Weights of a small GPT-style language model, trained from scratch on English Wikipedia: 43.6M parameters, rotary positions.
MLP neurons of a small language model. Each row is named by its layer, matrix (gate and up: input weights; down: output weights) and neuron, and shows model dimensions 208-303. Each number is 200 + 20 x the weight over its row's rms, rounded and kept within 0 to 999. A neuron's up and down rows have the sign that makes its largest values positive.
Before each neuron's rows, "fires after" lists the tokens most often just before its 100 highest values on Wikipedia text that the model never trained on. A number after a token or word is its count.

fires after: "s" 30, "us" 7, "S" 7, "n" 5, "r" 4, "al" 4
L7.gate864,185,180,204,231,205,206,184,212,213,185,181,211,222,199,185,205,155,205,201,158,176,178,185,210,206,191,213,195,196,210,192,202,210,184,211,199,214,187,170,256,201,196,225,200,216,230,197,220,215,217,203,209,199,187,222,209,204,189,230,221,161,210,183,237,164,191,189,221,217,212,185,184,202,191,215,200,214,185,181,190,217,185,187,205,203,190,173,222,195,195,220,214,205,170,233,169
L7.up864,205,217,198,212,249,198,215,196,210,192,226,177,188,212,206,187,197,240,234,169,194,197,189,202,163,219,227,164,167,215,175,193,201,182,206,205,213,200,182,199,178,200,182,159,206,209,160,217,204,179,206,205,171,217,204,180,190,185,238,199,244,220,226,182,220,191,205,231,213,192,207,193,177,224,221,186,212,222,213,222,223,215,197,189,184,219,226,201,184,177,182,171,218,185,192,161
L7.down864,202,215,202,216,155,198,208,224,230,138,213,173,178,227,155,238,189,233,197,202,195,209,189,213,166,222,228,183,184,188,171,198,204,201,182,212,202,186,201,177,190,216,204,206,210,223,190,219,208,222,182,176,203,224,212,198,214,161,184,173,205,200,204,207,185,189,166,194,206,209,231,174,188,190,163,215,207,204,232,188,213,220,210,229,182,205,171,256,178,213,216,194,209,189,229,192

fires after: " " 21, " a" 13, " S" 10, "ing" 10, "s" 8
L6.gate868,196,211,214,194,207,229,185,218,170,200,201,204,201,234,192,213,159,206,208,211,211,213,214,179,234,211,212,184,200,158,188,190,218,172,195,210,181,163,248,191,184,173,213,185,186,200,192,208,192,167,201,216,244,212,212,210,233,214,190,192,216,187,205,164,184,195,221,214,189,188,191,215,192,200,210,196,190,201,146,212,215,171,172,232,172,200,194,195,233,179,186,171,230,208,192,227
L6.up868,177,224,235,181,221,187,209,181,185,178,210,180,215,179,234,203,196,181,217,175,191,225,210,199,199,211,207,181,192,232,210,165,229,200,203,200,152,203,212,204,181,186,185,189,178,230,202,177,185,194,186,153,219,204,194,245,221,229,241,217,175,225,192,179,219,176,213,155,199,186,209,205,226,220,243,174,183,199,185,212,219,214,211,235,199,207,194,209,139,203,196,210,176,191,166,217
L6.down868,172,230,178,175,205,178,213,178,217,198,174,178,170,178,197,188,187,212,199,189,186,203,191,216,186,169,195,191,230,258,185,196,174,222,216,196,221,211,208,190,195,206,190,220,221,258,198,181,205,203,211,173,196,189,190,235,199,190,209,199,153,214,231,206,231,166,209,208,227,208,194,197,239,229,194,211,192,197,221,204,200,229,214,228,213,203,216,161,170,170,189,213,180,186,193,213

fires after: "o" 22, " ca" 9, " O" 7, "co" 6, "no" 5, "na" 5
L5.gate553,187,215,210,199,212,158,223,197,248,156,199,214,188,188,174,207,196,231,226,219,197,212,184,155,224,206,179,203,216,198,213,223,180,190,217,175,195,241,192,201,148,177,237,214,206,174,216,199,186,236,204,194,173,236,210,195,166,231,209,185,203,184,218,205,157,185,205,219,181,183,189,184,220,168,196,212,216,191,199,177,191,193,173,243,212,226,179,217,181,199,207,190,187,209,169,209
L5.up553,231,178,164,218,214,180,221,201,219,250,200,184,204,229,194,208,227,202,188,241,194,221,183,190,198,242,205,172,214,217,210,208,209,235,180,201,221,180,193,202,220,192,204,221,165,183,188,214,194,201,211,224,211,215,225,214,216,215,207,172,174,207,206,239,250,195,200,223,178,229,219,212,182,168,178,215,196,185,213,199,176,187,170,204,187,174,205,206,204,190,200,214,203,228,186,213
L5.down553,188,177,214,216,209,194,197,196,223,176,216,208,152,190,183,171,229,201,170,201,146,223,208,177,217,170,234,184,224,199,224,226,195,193,247,205,211,204,208,186,215,206,212,229,193,222,218,193,199,212,192,215,185,232,237,157,192,203,229,210,179,166,190,175,218,180,177,235,183,197,180,185,170,181,192,216,208,196,204,197,165,198,190,212,204,187,205,209,170,180,205,190,197,217,205,171

fires after: " S" 37, "s" 16, " C" 13, " " 4
L8.gate821,184,223,206,225,195,221,186,205,219,162,226,177,232,233,203,227,192,201,202,187,235,208,178,172,201,230,196,172,228,188,168,229,222,182,220,199,219,218,210,209,203,179,215,207,199,198,240,186,229,173,217,208,214,185,200,208,184,211,206,164,174,203,149,225,186,193,199,207,205,202,196,195,217,192,190,184,174,208,178,180,180,196,185,240,200,209,233,214,172,157,209,205,191,152,181,195
L8.up821,167,214,193,187,189,199,210,241,189,205,204,194,207,233,191,202,180,201,188,212,204,201,208,170,211,186,217,166,178,193,197,221,245,230,179,176,169,212,223,201,195,210,180,230,196,167,216,208,209,166,216,178,182,213,229,215,177,217,216,132,208,198,181,224,190,209,202,194,192,210,197,198,215,217,206,177,223,183,208,238,181,172,219,211,185,215,169,197,180,223,198,210,187,209,209,205
L8.down821,188,196,184,200,178,168,162,197,193,188,187,225,211,223,186,206,205,223,203,234,204,234,187,201,178,179,182,194,197,239,209,182,202,197,202,185,175,221,202,181,212,219,208,220,218,215,218,181,205,166,218,208,152,188,214,218,201,197,194,210,180,221,198,190,176,194,195,198,203,225,220,172,207,190,203,197,160,228,185,145,181,196,229,197,186,212,228,225,168,201,192,215,179,211,196,228

fires after: "o" 22, " O" 11, "hi" 11, " De" 6, " Di" 6, "b" 6
L5.gate968,215,221,209,211,218,191,208,212,231,198,219,182,204,215,188,215,225,197,234,179,203,221,228,206,205,210,197,214,197,204,200,189,219,192,214,201,218,149,178,177,201,187,206,184,196,157,207,200,197,199,189,222,189,228,205,204,216,206,209,177,189,221,216,186,181,190,220,231,169,206,200,185,239,183,186,208,252,212,228,148,203,208,196,209,172,226,231,185,210,158,224,180,192,199,180,198
L5.up968,190,160,204,173,187,180,207,211,205,218,203,238,180,214,175,186,193,204,186,217,197,211,205,181,208,202,212,216,249,173,205,188,164,228,184,175,220,222,176,230,193,170,200,202,205,197,222,202,199,189,213,178,182,192,209,188,194,195,184,216,164,224,200,191,173,186,207,175,224,197,221,219,191,190,208,210,188,216,226,256,195,199,183,182,170,234,183,213,213,241,188,188,232,184,205,182
L5.down968,193,188,179,198,199,202,198,209,242,175,227,187,172,227,202,262,235,171,186,205,175,214,225,191,193,185,180,207,238,213,208,171,188,236,178,199,226,192,210,213,178,182,208,206,227,197,228,173,194,173,182,188,188,191,206,160,204,208,246,217,185,196,201,190,186,190,189,222,178,183,179,220,210,228,207,225,178,201,206,201,185,205,207,220,201,174,183,242,181,246,220,202,220,149,187,189

fires after: "t" 18, "est" 10, "k" 9, " K" 8, "at" 4, "K" 4
L5.gate595,163,196,231,189,211,191,201,182,192,200,207,209,175,204,172,201,214,198,210,233,193,201,176,214,192,201,227,247,244,195,186,184,192,198,253,196,206,217,185,218,204,184,186,247,199,227,213,199,191,209,193,190,169,232,242,201,213,215,191,172,198,195,207,183,175,220,189,203,209,208,191,188,190,185,192,225,158,212,184,200,199,215,244,217,237,182,192,233,203,155,188,219,163,194,217,236
L5.up595,214,208,164,188,183,168,205,218,197,169,241,207,181,199,150,207,145,200,213,195,165,201,239,206,189,195,182,210,205,197,186,224,209,193,202,215,194,224,165,206,201,198,233,220,200,198,199,185,172,226,211,188,199,190,206,180,190,221,184,172,200,207,177,170,205,203,205,218,188,195,190,186,188,176,238,179,183,206,203,200,204,202,194,201,169,185,212,220,182,217,177,210,189,169,148,194
L5.down595,211,213,152,207,210,177,174,163,196,208,219,200,161,204,204,192,186,212,172,173,154,217,205,154,168,181,215,216,215,227,164,183,208,201,206,184,223,238,193,163,189,201,200,227,217,215,184,197,194,226,221,185,189,208,196,171,208,219,191,200,191,225,204,175,219,209,207,204,218,205,219,185,220,225,183,204,201,230,205,160,173,194,214,185,211,212,187,212,193,212,146,211,195,200,203,164

fires after: "st" 27, "at" 16, " F" 10, "est" 6, " back" 5, "f" 4
L5.gate713,165,233,179,233,213,208,190,216,157,204,184,200,206,240,194,206,197,160,189,195,223,197,203,202,154,199,217,214,233,218,213,183,202,230,207,176,201,188,193,219,195,206,222,232,162,205,185,190,224,195,220,226,176,231,214,174,199,225,200,187,179,191,167,200,210,206,188,209,189,166,200,185,174,178,221,159,187,193,190,205,195,188,194,232,196,186,169,194,190,212,216,202,189,212,188,232
L5.up713,192,223,176,173,169,191,190,216,190,195,184,206,214,205,197,211,229,211,219,185,216,241,205,214,209,205,229,203,195,204,173,201,178,230,198,190,195,156,202,225,189,191,217,184,197,170,185,180,196,193,159,183,211,164,162,174,171,207,211,186,225,214,198,218,221,207,217,205,192,196,181,241,219,205,243,187,179,236,172,236,156,172,208,200,177,156,207,197,212,207,212,232,230,215,187,181
L5.down713,212,164,163,205,196,205,201,211,202,214,198,185,215,200,204,259,221,201,175,184,172,230,213,181,173,199,237,214,203,192,183,188,203,214,214,200,186,193,186,219,188,172,223,196,198,190,198,171,220,189,195,174,212,189,194,189,202,208,160,206,176,214,211,236,216,223,204,175,205,203,208,190,233,212,204,221,195,221,209,211,149,186,178,167,205,221,218,169,241,196,211,197,221,224,202,172

fires after: "s" 41, "us" 6, "ar" 4, "ur" 4
L7.gate159,198,202,214,192,229,189,222,205,174,168,218,155,198,183,202,194,177,191,217,179,184,167,216,196,183,178,207,209,189,180,229,183,228,148,234,185,218,224,187,234,206,199,200,215,197,198,172,205,210,216,223,203,200,229,219,211,158,165,197,161,200,205,206,198,169,178,189,219,226,228,211,209,198,211,226,223,209,199,185,211,181,178,223,237,184,192,195,206,202,200,213,218,177,143,204,192
L7.up159,203,192,264,208,158,217,206,209,223,187,166,226,170,174,164,181,189,156,219,162,195,201,199,219,167,180,211,183,188,209,213,218,189,214,226,237,205,208,195,180,159,212,195,182,236,146,195,218,203,152,185,215,162,207,221,178,211,224,183,209,234,206,192,223,218,200,204,202,193,221,196,213,186,206,148,188,202,191,224,224,199,212,188,171,182,168,210,209,200,199,189,181,199,175,235,192
L7.down159,199,203,213,208,215,207,204,189,198,197,215,179,226,211,166,216,226,234,215,206,186,166,204,191,215,197,226,215,172,188,157,200,207,216,183,176,196,176,200,191,224,191,188,209,208,189,171,174,187,205,203,225,243,198,211,186,202,159,229,197,190,179,172,197,176,193,185,237,189,207,229,216,199,214,197,183,149,218,197,226,244,204,202,229,162,241,184,205,245,208,200,199,203,161,154,217

fires after: "o" 23, "g" 14, "b" 10, "bo" 10, " g" 5, "do" 4
L5.gate45,235,232,224,186,212,199,223,201,170,206,218,200,188,187,193,168,225,242,193,194,183,233,207,183,211,205,209,215,179,193,202,199,166,207,220,172,219,207,192,172,174,196,203,223,194,180,201,194,211,219,228,214,234,226,195,183,216,186,198,193,226,208,221,232,183,183,190,218,206,184,157,211,199,168,212,207,211,198,188,184,206,210,163,238,199,206,227,202,156,184,207,188,231,208,167,181
L5.up45,220,194,203,222,195,173,191,173,204,204,183,172,179,207,217,174,199,178,224,189,180,168,170,185,193,155,215,206,227,228,168,208,205,223,171,200,199,157,190,175,191,185,207,209,223,167,194,203,191,186,228,148,219,226,181,219,188,157,220,187,219,196,189,167,167,185,232,245,249,223,212,225,197,207,232,203,192,208,188,183,213,191,219,199,198,202,212,198,172,225,209,190,201,252,234,201
L5.down45,213,214,174,158,189,181,234,208,173,195,212,156,178,215,185,199,226,212,183,227,187,195,197,207,183,174,220,174,209,247,212,202,205,221,190,208,197,188,190,173,185,202,191,211,204,203,196,206,195,200,195,192,175,202,170,182,200,173,214,163,161,177,196,176,168,216,232,174,188,194,213,233,187,209,205,181,186,198,193,212,169,204,196,240,174,184,201,214,193,195,224,219,199,185,196,216

fires after: "re" 19, "s" 18, "l" 12, "n" 9, "fe" 8, "b" 6
L5.gate183,177,229,199,220,173,222,177,222,232,196,198,222,224,216,201,215,199,203,184,191,201,166,197,159,216,231,196,162,171,217,187,179,205,173,204,165,222,181,235,203,188,202,188,208,196,186,227,184,229,193,172,199,207,193,220,199,200,229,206,189,175,227,184,228,209,215,187,226,223,184,222,214,184,226,207,193,199,225,183,175,208,235,168,193,193,200,190,205,192,152,192,192,200,204,186,206
L5.up183,184,193,189,221,215,173,190,182,221,204,197,157,196,208,208,174,201,207,185,225,196,229,189,193,208,233,217,225,191,213,215,210,195,211,196,188,218,176,174,166,171,203,201,194,191,223,193,227,207,202,200,235,189,182,175,219,182,156,213,223,215,252,218,207,169,235,188,175,205,195,218,206,207,252,220,181,205,229,186,206,217,212,219,208,171,202,206,197,179,211,200,221,203,184,208,223
L5.down183,202,195,190,200,204,184,203,179,212,200,185,210,181,206,176,212,207,164,153,193,197,213,182,206,209,244,212,197,213,214,182,213,201,193,186,195,177,178,222,180,212,243,197,147,207,198,199,211,197,208,219,175,216,180,242,212,214,204,230,231,174,227,199,196,178,197,240,193,185,180,222,217,224,207,193,221,205,188,213,209,216,210,237,203,187,214,208,227,209,194,221,163,192,182,177,193